{
  "n_layer": 19,
  "d_model": 192,
  "n_head": 6,
  "n_kv_head": 6,
  "head_dim": 32,
  "d_mlp": 1024,
  "vocab_size": 8192,
  "activation": "swiglu",
  "norm": "rmsnorm",
  "norm_place": "pre",
  "norm_eps": 1e-05,
  "positions": "learned",
  "qk_norm": false,
  "attn_scale": 0.177,
  "bias": "none",
  "tie_embeddings": false,
  "parallel_block": false,
  "init": "uniform",
  "init_std_qkv": 0.057,
  "init_std_o": 0.0,
  "init_std_up": 0.057,
  "init_std_down": 0.0,
  "optimizer": "adamw",
  "lr": 0.00175,
  "beta1": 0.9,
  "beta2": 0.98,
  "weight_decay": 0.2,
  "lr_head": 0.0089,
  "grad_clip": 2.0,
  "warmup_steps": 263,
  "schedule": "wsd",
  "decay_fraction": 1.0,
  "decay_shape": "linear",
  "final_lr_fraction": 0.02,
  "batch_tokens": 131072,
  "seq_len": 512,
  "doc_mask": true,
  "train_tokens": 900600000,
  "steps": 6872,
  "dataset": "wikipedia_en"
}
MLP neurons of a small language model. Each row is named by its layer, matrix (gate and up: input weights) and neuron, and shows model dimensions 32-95. Each number is 128 + 24 x the weight over its row's rms, rounded and kept within 0 to 255. A neuron's up and down rows have the sign that makes its largest values positive.
After each neuron's rows, "fires after" lists the tokens most often just before its 100 highest values on Wikipedia text that the model never trained on.

L9.gate406 [118 131 126 144 135 133 111 168 126 113 106 149 111 154 121 134 133 141 148 109 134  97 151 132 143 159 157 166 120 125 177 164 121 142 120 113  76 127  97 156  88  98 116 140 103 125 121 146 108 131 133 155 145  95  53 114 118  96 131 106 152 154  96  95]
L9.up406 [111 140  87  65 122 169 105 149 161 123 124 105 132 125 151 135  67 116 133 115 124 122 152 130 143 141 140 124 122 122  99 106 142 164 118 130  88 174 125 135  90 124 136 113 134 150 104 125  99 168 131 176 126 133 115 147 127 113 123 111  96 142 125 155]
fires after: "\n\n", " and", "  ", "\n", " that", " was"

L6.gate664 [157 112 181 125  86 152 136 111 143 144 115 126 135 113 128 126 139 143 126 124 124 144 126 141 118 158 180 106 104 121 154 102 154 142 143 150 123 123 134 155 145 170 149 160 163  97  97 125 124 141 130  87  96 141  91 105 175 109 157 109 174 125 142 176]
L6.up664 [152 180 164 108  69 163 151 167 110 128 172 133  94 123 140 105 145 118 166 134 126 103 102  97 129 121 165  97 124 151 129  66 135 112 134 136 146 167 130 153 177 140 158 104 130  89 117 121 115 105 162 134 109 139 117  92 139 117 130 147 161 150 145 141]
fires after: ".", ",", "\n\n", " In"

L11.gate607 [109 160 107 130 145 161 157 143  95 114  80 133 122 160 117 115 125 132 122 138 133  99 135 115 106 157 103 123 143  90 115  96 144 152 110 128 112 155 160 112  60  81 158 157 108 113 144 153 135  85 183 123 152 135 155 128 156 111 103 109 150 162 136 130]
L11.up607 [ 77 109 138 126 159 118 140 154  98 129  93 178 101 109 146 128 146 153 148 108 108 110 156 144 144 139 134  61 151 180  97 147  91  97  87 115 122 121 168  74 117 106 126 119 131 121 136 185  99 134 133  80 109 150 104 144 115 163 120 109  85 123 113 100]
fires after: ","

L6.gate539 [134 169 142  93 130 117 155 146 107 134 108 109  83 141 114 128 102 112 125 135 109 127 161  90 131 173 128 132 109 175 137 135 148 115 130 140  92 159 121 114 130 133 152 140 135 127 114 174  90 145 152 106  84 162 130 158 183 100 150 156 177 157 124 127]
L6.up539 [ 91 162 124 132 114 141 144 156 106 155  75 139  90 119 127 105 115 121 141 117 133 165 100  99 147 112 117 118  92 150  97  68 106 107 147 133  93 120 102 160 132 133 144 141 138 154 131 132 127 161 114  70 124 105 135 153 150 102 168 145 148  97 114 143]
fires after: "-", " (", " \"", " a", ","

L9.gate983 [134 122 134 171 111 143 164 150 154 144  92 117 141 153 134 127 117 144 114 118 150 135 135 120 101 113 144 126 162 130 175 104  81 128 126 168 105 128  82  76 132 143 141 149 112 139 129 140 103 100 116  91 146 158 159 168 108 102 129 149 162  94 134 133]
L9.up983 [109 134 131 119 109 106  91 143 103 143 157 152 148  97 127 119 114 153 135  97 103 112 129  97 139 130 119 126 133  66 123 131 125 160 105 122  87 168 123 133 155  94 130 103  85 171 136 147 113 119 134 116 174 147 121 127  91 144 123 107 142 145 145 136]
fires after: "'"

L7.gate465 [162 104 162 136 137 153 157 127  62  83 118 133 126 106 123 104  99 162  91 143  92  93 143 128 140 131 155 144 127 123 117 122 139 106 112 144 142 135  98 141 143  97 116 115 126 126 145 145 145 133 118 124 124 113  72 114 137 121 132  96 119 182 112 136]
L7.up465 [149 141 123 144 102 156 173 133 120 114 164 170 153 140 125  94 134 178 138 114 140  99 129 132 114 164 145 115  81 162 164 108 137 165 130 119  73 110 110 163 152 165 144 136 132 185 159 134 157 138 113 169 133 130  93 121 131  97 124 104  83 171 137 133]
fires after: "\n\n", "\n", " He"

L9.gate243 [120 101 171 140 123 108  93 140 134 107 140 165 155 142  91  88 121 137 153 130 114 137 129 111 121  96 154 144 114 164  93 143 148 140 120 141 132 104 121 114 158 107 120 105 140  99 141 122 129 117 148 106 131 110 161 148 121 136 125 138 161 185  77 106]
L9.up243 [109 110 141 152 139 121 152 135  62  99 123 177 101 131 126 103 144 138 155 106 114 130 138 184 122 119 147 118 114 107 150 141 163  97  76 156 107 128 169 108 120 103 144  98 136 150 126 129 153 145  92 152 142 144 136 120 169 152  77  81 126 154 129 111]
fires after: " |", ";", " pos", "ti"

L9.gate507 [ 73 125 137  96 122 147 124 132  78 134 140 112 112  98  72 118  98 159  73 149 167 106 178 124 103  81 168 107  68 131 143 178  96 132 109 131 138 155 126 101  80 101 118 153 162 148 166 109 160 113 137 148 147 135 128 131 182 144 104 137 155  81 122 183]
L9.up507 [ 86 129  91 128 131 100 157 126 114  96 107 111 137 152 130 158 129 163 160 133  95  99 118 160 140 129 134 151 132 163 100 159 109 135 108 148 146  92  88 165 104 137 104 133 137 150 157 115 164 122 137 110 119 130 102 155 108 114 129 152 113 100 143 157]
fires after: ",", "s", " cor", " Ar"

L7.gate671 [135 141 128 113 150 144 109 105 137 117 102 134 197 116 121 107 123 164 164 142  95 162 145 132 120 106 153  90 129 175 124 130  80 149 119 124 176 135 125 133 151 100 145 111 151 174 111 109 135 121 101 146 183 154 121 119  98  81  99 112 142 145 114 140]
L7.up671 [118 147 121 115 143 106 130 153 127 130 108  80  98 111 135 145 131 150 166 101 133 166 116 133 138 124 161 122 137 122 161 155 108  66  87 164 139 103 105 189 129 136 113 144 134  72 128 127 140 116 159 131 109 144  90  95  97 101 178 123 156 116 114 138]
fires after: ".", " (", "'", "|"

L6.gate230 [125  97  99 142 160  99 113 132  90 118 112 123 119 114 111 103  84 145  84 115 109 145 104 154 141 156 173  89 144 170 126  80 118 145 120 137 134 131 111 110 117  92 128 105 169  98  78 128 118 101 190 113 110 149 125 174 168 108 118 127 170 159 129 113]
L6.up230 [131 155 126 132 150 160 171 130  90 177 151 145 176 110 116 122 116 103 130 134 137 136 175 136 106 110 152 112  86 146 139  79 112  76 152 137 145 116 124 122  92 165 118 158 127 114 132 127 132  60 115 135 100 139  94 133 163  88 164  85 125 156 137 130]
fires after: "-", "–", "ō", " ("

L9.gate417 [152 168 117 120 159 134  90 141 105 150 161 125 154 153 139 147 104 164 137 114 102 133 119  90 108 106 176  88 122 189 156 111 122 171 122 100 117 159 134 113 153 165 136 122 144  92 132  95 115 127 130  81 127  88 104 155 123 146 116 154 177 156  89 148]
L9.up417 [135 129 107 120 123 123 138 139 164 108 142 161 129 141 114 144 133 111 160 125 111 156 126 125 119 145 116 103 121 105  90 134 140 132  98 155 122  98 135 102 131 118 146 142 166 127 146 133 100 119  83 107 103 111 124 165 148 141 124 113 142 128 117 138]
fires after: ".", " |"

L9.gate848 [101 127 132 152 155 179 127 104 115  71 158 110 146 128 130 130  92 152 124 139 177  86 169 135 128 134 128 106 122 129 105 107 142  92  70 123 123 131  94 147 137 118 119 127 123  99 117 133 148 156 144 120 108 128 148 126 115 124  81 126 131 178 108 102]
L9.up848 [146 114 125 142 116 139 144 133  98 104 123 153 170 105  96 151 134 149 149 117 112 115 126 104 137 126 109 150 152 132 115 120 155 116 106 107  98 132 120 139  76 106 152 142  84  78  98 106 130 132 133 168 126 128 118 146 142 140 122 115 149 140 166 146]
fires after: " |", " and", " to", ";", "}"

L6.gate648 [129 145 164 138 137 132 107 132 153 101 158 143 105 123 162 128 113 113 115 128 146 116 124 128 129 133 126 105 102 133 151 152 108 167 123  99 114 102 128 125 116 172 153 138 141 124 144  86 137 190 161  89 110  64 104 110 138 107 122 147 153 132 139 138]
L6.up648 [115 170 108 124 149 158 124 119  88 142 117  87 137  82 110 134 144 102 129 110 121  81 126 117 115 133  93 138 124 129 144 111 120 142 114 135 128  89 104 160 104 111 153 161 146 103 125 101  86 104 115 114 175 104 102 131 120 168  93 138 104  98 129 154]
fires after: "."

L11.gate916 [148 146 140 113 124 134 104 169 108 122 134 147  60 124 131 151 107 105 148 149 117 111 180  93 138 185 162 120 141 136 110  97 137 142  96 124  85 142 129  97 135 106  84 126 139 102  99 153 166  92 173 127 109 102  85 133 176  70 118 117 181 157 108 161]
L11.up916 [103 144 144 168 133 110 181 166 132  97 119  74 138 101 149 125 115 135 125 123 144 101 143 186 105  76 122 113 154 131  95 101  76 130 131 130 143  99 126 119 107 135 135 188 120 113 145 128 111 110 118 105  97 106 135 107 157 160 107 148 115  97 113 111]
fires after: " (", ",", "."

L15.gate736 [126 113 141 108 126 137 103 153 122 163 115  83 163 121 140 141 141 152 187 168 113 116 130 127  79 144 133 126 139 133 124 124 139  86 114 103 114 125 125 126 152 132  99  61 119 125 168 167 106 160  84  90 151 111 160 100 146 126 117 127 129 108 108  72]
L15.up736 [160 130 136 114  88 156  69 106  81 128  67 116 122 113  79 167 139 139 129 117 115 114 136 102 165  98 139 143 163 112 132 197 126 115 115 150  98 159 117 149  99 141 126 148 101  99 140 117 138 152 120 123 126 123 136 148 118 114 177 103 187 136 144 135]
fires after: " |", "|", " The", "'", " was", " the"

L7.gate19 [143 129 157 126 116 135 112 150 107 140  90 144 134 143 102 168 137 130 145 127 164 151 138 153 106  86 135  73 129 119 132 101 112 153 158 148  81 145 102 146 119 136 121 146 101 119 140 128 137 111 131 109 148 144 128 101 126 130  86 125  54 117 152 104]
L7.up19 [119 170  98 137 115 165 124 120  74 119 134 176  85 111 133 112 109 159 117 121 141 134 127 113 117 110 105 137 141 158 108 131 131 144 132 114 103 153 136 182 170 143 141  78 118 147 149 125 102 107 115  94 120  97 124 133  95 136 124 108  98 150 126 121]
fires after: "'"

L4.gate411 [ 92 167 104 113  94 113 138 128 154 121 147 104 136 139  93 117 175  92 145 146 132 131 154 127 118 140 143 134 158 155 130 143 132 109 137 136 145  91 137 109 152 146 115 187 145  83 127 109 164 110 161 122 146 178  94 114 125 116 132 108 179 130 119 142]
L4.up411 [135 122 119  89 102 127 116 141 118 131 144 113 124 122 124 152 163 118 147 125 102 118 114 109 126 145 196 128 155 151 119 191 123 130 157  98 157 121 127 136 121 105 134 146 168 117  93 146 108 117 133 134 112 132  78 158 129 106 158  88 172 148 114 165]
fires after: "\n", "\n\n", " was", ","

L11.gate76 [120 136 160  84 145 108 163 134  74 142 147 160  94 181  99 120 125 129  94 141 137 129 168 156 134 164 119 126 135 137 135 125 110 120  98 127 138 131 116 107 109 112 123 126 112  84 119 103 113 129 122 132 148 138  95 144 133 119 137 112 140 134 129 131]
L11.up76 [141 144 166 125 141 133 173 133 147 147 131 100 156  91 168 121 111 118  92 131 149 133 142 153 114 125 127  98 123 153 155 130 127 168  94 134  95 111 158 154 126 179  96 126 115 114 121 136 137 123 120 120 132 119 130 140 146 156 162 154 128 111 121 161]
fires after: "|", " Candidate", "\n"

L4.gate425 [126 155  90 178 146 128  72 148 126 128 124 150 134  97 126 105 100  98 132 123 121 118 115 116 145 110 154 152 141 157 105 120 111 176 117 135 106 180 144 155 138 114 102 140 126 127 113  92 122  76 135 122 125  83 126 159 148 148  74 113  87 129 122  82]
L4.up425 [118 153 123 132 136  89 129 140 143 133 134 103 166 103 170 142  96 146 153 138 120 137 133 115 119  96 121 139 149 135 103 172 105 164 135 170 185 134 124 150 111 170 132  93 151 140 149 136 108 143 103 101 170 149 142 163  71 134  91 137 101 108 127  91]
fires after: " |", " Team", ";"

L7.gate12 [116 132 125 134 158 135  92 145  89 144 177  71 141 171 132  98 120 123 168 143 150 124 131 151 149 119 138 124 155 139 131  60 133 139 113 139 135 129 145  99 116 123 108 127 133 124 153 100 152 128 152 149  96 153 162 118  73 141 131 123 139  97 159 100]
L7.up12 [105 129 143 157 120 152 183 134 127 129 164 119 158 143 108  97 145 123 124 134 105 131 102 104  96  77 106  88 123 143  91  96 100 113 118 112 140 111 126 142 155 143 122  96  91 131 139 134 128 120 119 162 115 144 111 108  88 126  91 146  81 144 142  94]
fires after: ",", "i", " Management", ")"

L4.gate188 [ 83  99  89 198 143 159  99 164 101 144 143  91 156 128 144 108 105 124 114 157 111 149 108 120 117 107 148 127 150  77 157 130  67 104  99 146 190  92 143 128  96 141 112 106 125 104 128 126 118 113  82 112 150 102 119 126 108 159 152 105 151 117 103 128]
L4.up188 [150 189 110  89 128 125 114 106 111 163 119 149 147 103 124 154 105 111 150 146 102 130 180 102 140 128 102 128 114 100 150 149  91 130 156 129 179 120 145 152  95 161 148 158 155 123 117  93 139 123 101 132 156 138 133 123 124 132 122 149 127 125 100 118]
fires after: "|", " |", "  ", " Wall"